{"n_layer": 10, "d_model": 384, "n_head": 3, "n_kv_head": 3, "head_dim": 64, "d_mlp": 1536, "vocab_size": 2048, "activation": "tanh_gelu", "norm": "layernorm", "norm_place": "pre", "norm_eps": 1e-05, "positions": "learned", "qk_norm": false, "attn_scale": 0.125, "bias": "all", "tie_embeddings": true, "parallel_block": false, "init": "normal", "init_std_qkv": 0.0228, "init_std_o": 0.00721, "init_std_up": 0.0228, "init_std_down": 0.00255, "optimizer": "muon_variant", "lr": 0.0107, "lr_mult_o": 0.821, "beta1": 0.95, "lr_head": 0.00634, "grad_clip": 2.0, "warmup_steps": 200, "schedule": "wsd", "decay_fraction": 0.822, "decay_shape": "linear", "final_lr_fraction": 0.0, "batch_tokens": 131072, "seq_len": 512, "doc_mask": false, "train_tokens": 599100000, "steps": 4571, "dataset": "wikipedia_en"}
MLP neurons of a small language model. Each row is named by its layer, matrix (up: input weights) and neuron, and shows model dimensions 96-351. Each number is 128 + 32 x the weight over its row's rms, rounded and kept within 0 to 255. Numbers have three digits each.
After each neuron's rows, "fires after" lists the tokens most often just before its 100 highest values on Wikipedia text that the model never trained on.

L4.up743:161067104072126106161086126082142110082044210192133154174109140140098112128095096083129090167144188113149087207102118121120116109101133162169150088127060065163130167184134115113141162118107181118152191123145121148066141105183095119148067108068114129147135160119129156080124122123168085087139111118103100120124103207144138192158154136122117076126129130199164085129077214149139137151103130181118151139116143136142180116128162144096161088098102065160102146114083148077115106124114158109150149144136128103145135113146104117114162112139128140120098138133085140147166136123132157158097101152127078099134126056157135103086103159137146091218110114124150157143153136166147155153176128073109142132145139134118121159142151125128111140143124077135158102136103095127146150087189112
fires after: ".", "1", "7", " |", "6", "8"

L2.up132:159161104105092100094120127143081128097185111147123190181125089136124118113108125130139063123102085123120083146132131137122171117133171136180077128124165097139128131195153089161159148093115149107102131126126154140163081137128121097117113103140176105148156137139182125122110115096164144111161111143143105127084119118123074100101126146151152118082180088125151157134086041149099160099109122160120055126147097163167175119116172124103109168083113133129137148166085156135107182169130136134075137173125153104130116100143127135111208069129157114140122141133137155108166109166089094207116038188116117098104120092116087152141137135070116156097073152150153080118198115123078164115132130121105155132151102133142073072098097124089141182165172130129118158120154069088165157133062250
fires after: " |", " and", ";", " \"", "-", ":"

L2.up610:133095122145180130103176070138036153101110112122095140118089105069136102178129124135175090094126115104096193157117142093072139108145122149156075105148089096168142091115064221143116167139180088187080133189137107163114140126152132122112103141160141118086106153113126091092154142071163112125156204173193107136154153149146155168132094075109132075143123080090114194171154137065138195174143160131118121148202173097124207129144143101147142164167125115123098127125075143150156150132145077103179084169154151137099120130135193104147157158158097145161075160133116075113147126140100114178147172143080170124128194185148118126132148123168168153119130124117117126130174094125078180084144147075097082080160053129102090097118089150145124148134130160110123076090101136168173128098167127
fires after: " f", ",", " F", "et", " U"

L2.up1282:079120112143167158085101072130109116146137137146098150074150173127201137142110147152111126142086118115146119122129131149118127102080133147123109119160104133127213132140129165174051129069177128111101137132155138130165165176073109098137136105152091151089152131120101096107106127170104123162116139098145105157096108155109133135123147138160072141134112114125155096105088133094151110151138138157090090200085148069143205142098066151096122070084100128138091147170146056127115137178157099127146098136212132111106099139130154140087119076140123091081119109139130126141158070148122103057169089107153190102118100117115107126084104134165127108130113112097118123145126153126153155115124160148167155166250086128131131103145137127082190168124069092126058138110144124114126143162205133
fires after: " c", " C", " L", " v", " pr", " V"

L6.up1314:163130120127073111046170095155097127137113173103137191115087138143129131091079131136125109111086117142147095128159133099125143182076178136093095107125160152136133157176201137160136177134185119111120066116099129068139146138156160149136208144161111143154119183123160172131108124137182115150187128140086104093054065138084063138123097110142129092171179085127054118144099132176121131113133088129218078147168190147129109122161142133123114179118103068144106169116150153106134054066168094151077168164122084151147173170106141113112138053148151114180171170128140115143137152110134192124060146143111129097099190150127119134079130127115087133164129138137153104138155122109101199150197122091124102102097140113147132074140103163103113089117180120179128126106118168120182124141150132
fires after: "-", "|", " |", " and", " T", "om"

L2.up385:139145106119145140116051111108186123174139116144081150128081129131163135154189185134138095116114145129110113132111079136070134137200108199128122110080111098165154110162134128168157174141158167097115113165135120173144131173084187088116097111120032180117159168185160083152133136183139098112082153116164105158174159130112182188103188131103112174072141158117133159156121128188139154160118150088134126166126123079145195138184155197145118129106122094068127163062137152094110092175109162124130079157108098093097105157149122092178171171085112111131083140202169115104105122083109129057152085085075121116146114149140087095055119133174119134117152112135104072128125071105069135134126138102127123157120082087139132089105129118148085127133063102123105094126082124170174148099156120
fires after: " f", " j", " F", " le"

L4.up1440:160163121143082122105097103144142157113098130141114110097135060058180081137093087138123100140155137106129075111143227098095205126189190171143128192099119111071111156150146153168144173088088187149136128155151071161152137098134154059129119120109109098085092145169138166144066081155170077091170137124095125142136133182111091147119123179151099113062093113087151132142077152180124165155161134075102136164119137203117137173165144107088131074088132132072140096152126115052140105120144070076168127159131114142169158137103136146157079134106050134097127184138167095116113139108090142122140151158132120145071061141146121136101161030120078102128123079130131149146106159146088106098126131155157140166163104056104089020130151111115134126187158134133141119158106180154140144159137124
fires after: " ", "1", " |", "8", "2", "9"

L2.up1009:120116124164151102179116090148115110086107169126130159190092129103125155060072112147103125141084145152106155136150092163058098183151089093063114123096170108155198092103119084116115191155185113105129118093177150076153137112072191122161152207133053087116115156086104120137132120128097183108133126146133098130111147123122103078146056065151112145137084136147152140076138126102191127120135150157157096139105166156115119098128075120124120141082196112141144130133100061088091108146145138085123094155135104140083145152136140097118174083131157137139118104143148157179112193110118113151121134107123141139162118145111091154126131086149078112066145186107098118181118158133132123127145177132141118129202117110142111103173135136141133102127125142207119131099127152127098136112054172
fires after: " F", " f", " For", "r", "ron"

L4.up330:165078158158179117071091123111107114181093143138202162025176158172090115125116100092108096040120170141143112147113175109141102138105104077102176132084118138123100148151103137093104137150160108144155106137075125122116189158130121151126099118066136103097121153141124134175092089116136062078158176118135138104167139151065146159127106083127149131082128110145125124107070120123083113100151162114124129139145146147121114126088143142138154155084079128067107125119040083117112146109109119132106188140090141160208188107093149100138171104122110131117074135102103094122125186170049133160163123093140170087095175081127161184106073158087115057098128129162151112158085098098158190148120164141118160128136175149181155096159175115151066103091104110165130175156172060135117118133137109
fires after: " pr", " L", " cl", "el", "l", " El"

L2.up163:111144118143104122170203099093150117176118146144195155133039092073162092088132169095128143113083103128127159173102163139139178156096098090090101170168088149125107135154099149154080129131139112146181149167140161141120131166141162046148176106152105120107063144159147085063114093139163102136143134088132121182080173082120125104164202129111154093138131064144201111145124115119128153162186182108061162141162140146089099151116160070177149145108115116124121143126081117123162165090181104115143135103099098108107086163170133136130125089157057132136113111111150107147162133127145115129118098188191129179100147133138099144064180102153138115105121078098138127117161143127198152097137121057124143106175093089124094092115143120174058124186105104157139105145086094145119126177082122
fires after: " F", " f", "F", "un", "oc", "C"

L2.up1070:142144159209082160089141134207147144147078141110092170173099178145091087189124116149108165116096060197083160146151133055112130161110131127118101100138129133150125151126148106135120087133116105072109114089124166120171144158139091098056152077150166142209142180106160183096171135157128104142088103182108147093165124154099116103150162080081153120167096111141094132107080137163121159143089148133132096058082164174125178108090079152121128146148098125166121113100176132156159086154076137149188148094073123163105119134118159152120138128140084151127151139104167129159187164124113135124134136105134177097171149099084174126091121098154109093150174201170162142174059098126140121138131157164156125140117071160191159114099155144153112082178110133149085120164164116136152096076132088
fires after: " att", " re", " ac", "n", " Re", " in"

L4.up1456:130121096126140129090114122139122123169116143121174133096112107120100124160127143171144143103157073128119131077104076093118141134133102121156111136071181193158089115128142102136145128108087104081102164134123150136099196163129090120118135124151079133053155156106075179132134121115155094063084155148118151185139132081018142213148128085149124133104234131214113161150121102124153137111155161132155162083142118117167167097118156153145083119135095145139148129115156091084109104160056117150102154127130122139138181166096113173128093161177177089111142118135194145093137167128098074198133133083161089109097181170092173094112136124123124159110117141181097178146112108164114130127134146132159108104134137169110170161069078110116072124143124143145124094137131095090077094121133151
fires after: "el", "al", " y", "|---|---|---|---", "act", "l"

L4.up1488:124159178114081131124190093129121125099152116184140065128175138103080153129071086146093111147148124147050085149060172089164161103104193145193127148101150099082120145157109079182141190092091119150170142091119139237088168146101083125115149110145100144086117142081137180182085087143167147075128157119139152157164128136124087199145203173164154122110163130120159157135100189135162119149131110148120130175109161119106152123162141114145128111122115134123142124162159132143141104120085128078113131166126094158222116116136131117171151162150141083170106162133087121204125121066120132075139157118125141080073162103180088114084108069118108128146125122148162131057101130126126142127106081122119153124071124165107090161114136152199138030180150107114112134161093098105136124161106135
fires after: "\n", "1", "2", "6", "er"

L2.up1210:117106124148182133104120082119103087180123135123171143127119185184131143142149157043101156098098133086085121128176075129077083151184176120130101110174144104171129075178145102104081128099106116094174108081105166124122185176101111122143170088123177141184087114134103105164135073112136120150116126123101140082158109104109149163124059175122132135136137138088176162090181148147145151166152132125108139088127160115115135110162066084181164180123170156133076109117125165182113048126130147133111085116134149099078042128144109099158118124126111081155153149146095076117119109072154068190158152116154132112112131150145216181191073101122161138147150117140120146092159071175106159132094120127137109127128116148115030104190144198166110098147134175115149166122142149145133139111109119
fires after: " Ar", "m", "y", " ar", "it", " mat"

L2.up1512:147182111066190158099116121127147061173142118063145146129134137159161142085150132164059102133097138104157189142146115160180104159128071089166148090133146154062106106109126110194159155113148151120117159045157111145119116149116156164125104084164179088114178098094144110157150134181090110140102063132077138088131165134184144169087066125091123191089180140080110101049171150144037118102141174169134119193118132169106104071157110146168069152189147129129103116134156112147186127093118118141087127161090088154196087160115157122142183155120161072124091123122083126135115168158174103141117146161157173135120140106085080151198171129175171134105121118210110118158161111138126133160146139109142112111101119111110119226174107130115134186119131148133149144126116100138140197069095117
fires after: " be", " w", "h", " h", "g", " Sc"

L6.up1172:120101130164169106108055140082072148076156088106150100125129145090137100076155105148125109148050137133157121098127210122160107093140127159142109126135100113062166124101185128133096121098139135145090075115060094177179102170130109168101098144139090108160174098149170144099126113128094127072192110117127112137099101181123122107074134091121204076106124126013103145139105090124145111098141191125158206110150101172123128123058119123183141119106126144101127188166092146136068121125104164115151141180120117122118100108121161104161148092079118113155152145145146135134174108148172153151130111122137101164143189151130163111153160093077134131103147142135137140200093127103156129145114100184132132130129115128145083104155126186089150159136098051095134155133166131159156169126141158
fires after: ";", " |", ".", " (", ":", ","

L2.up704:152152151164143130144117120064175123135126136186176102114099183109149145120163171174124090171060130147115123119094127166155141186165145098112120111155171087095175140154116122101123082138102110105143133179103108151169114108149151105125132098127121098143110160133166084133206132192092106150097131166091127096136153100162158088091120143047131101154154118107147100131061114137120136083137092074091184110105166153146175137096086095132138157142118115146126136079102168140115195106049177156139115149174097105084166118132176127204147174192122095151113132151129187153141111151177090131156109133110110165091157060135169159125151151142091119170168164142111157096108087135123140082190120141089200086110134143124165112063165172172128112165159129111076128127162169093186157148070138
fires after: "r", " ar", "2", "R", " re", " Re"

L6.up537:123113164103190183144148112173089124062156139135144155164075095132071079096138161175030087105164130169145122094163086155088092185110149164132099088087110090157053120137134117111206112106122180120140094140112179078119091207145123178168088143223120167157067164151139168121134134130139114163077131117151105158142077098120070143128156128158069149147143065150094129098162129099112132119159134130126116126088148109105145129193093149081172183141151113158154109124126184162088081163152090114088119119127112106152147119102147109189057125115155136118145052143148109130136177132095141079090131064144125139096130091113146126110135151138136155148116087053078148120113159119165206091173156140098124101075125140063109147131151116068105120203113109155110165107128140153132101044120122
fires after: " a", " the", " of", " in", " and", " "

L4.up685:097132212088095090113175110130181107115169138165119145102116111139131088147123101170119115194152126127175167189112111133173169167150172148174089069150148160122126121139160112150098087119172189090144113132132094110116114137193128179098103134153120119091140082098138101107104156135162089132171095141191129164126129098135213100158134143111125073125102156121096126175105091082113179140175104143121220108108085115130130106156139134137147179141168124089089128147097083076120060133196095179079086154090200151153124159128145136132137070085187104152114111108121091176131108114113084109176112107166109158150181130122133127164137157118104087152113056086109134203105149123161134073181071133150116083128076133126154105133153151185134081120079120140096088126140131044085196129158149
fires after: " D", " w", "us", " v", " d", " M"

L2.up934:137195051126143158151099196155133160141149114147151114100167079131141123089110149114150130082119137100171163119150092068178133112119179164196077169094107103114104146151149079139207127091085130067101144167142084060140095129129157126142100159149159115134118100162162113148144127137072112072162128161118127084114093134179156148128146142150155119073113148173097149104103097129100140110108093146065190144120102122133157124170069075130095146109160165144162122160165131136119173124112132128076159145149124098142082210145048143165064138111118125118171179100126147069079148095118105151134098150142139137116143132109130089141130118173122103135154114125102136109122118102178139107166150158056226093145162126056111071140137128144168156202172144112131178159126094127147138127119118
fires after: " (", " \"", "[", "-", "\""

L2.up714:092117140145143146043147131161113193179127120146132101157092138142183095149079135131166171143113105153108095157075116103082130118087128140144146158132167155166135127120141127129094148143138159111138112053162117105116136061076108137136154109132108141097194123142134108107114123192170099157148170130147050171054110166083074152154079112112159161105127147160121104097146134088132141142129171069064102134143137105109073179120056101129162222088108120135134155190151164134122119105163164130105128137139103123058093075130118156112131111084144157078075146140107035122137104118143123112086089126125108174138115108141188141099139128139171141137182142120109138103129160180126150161140131193145122148178132168169030165143125134158124134154084088130121090165121117052187123149105126
fires after: " pr", " Pr", " app", " V", " v", " me"

L4.up22:124099131131117136153162088105064143167174177096128114113111132182109158140140123167091071108160163117145193138166134120091122182133155163129087120095137132143147145065182150107171092091141129132098187139155131149162123156147098151203086094095117094104124148136137107146130044193115143121118196121134151122127131119149116080124122135088142114095151076156092127165054066120189145098089160198119149111118089140175101112124156143162189111138126092110163114127056183127160096116083183093134169099095102084171139059148138165162151125151131131098176155129186164129136159159078101103066116123082170175121182109134093117114122101130045112144157149138170180103126129131125146092142182179138150091101101144074135134090186139082141134126141164162150119061135134142103092161151144
fires after: " in", " of", "in", "y", " Total", " C"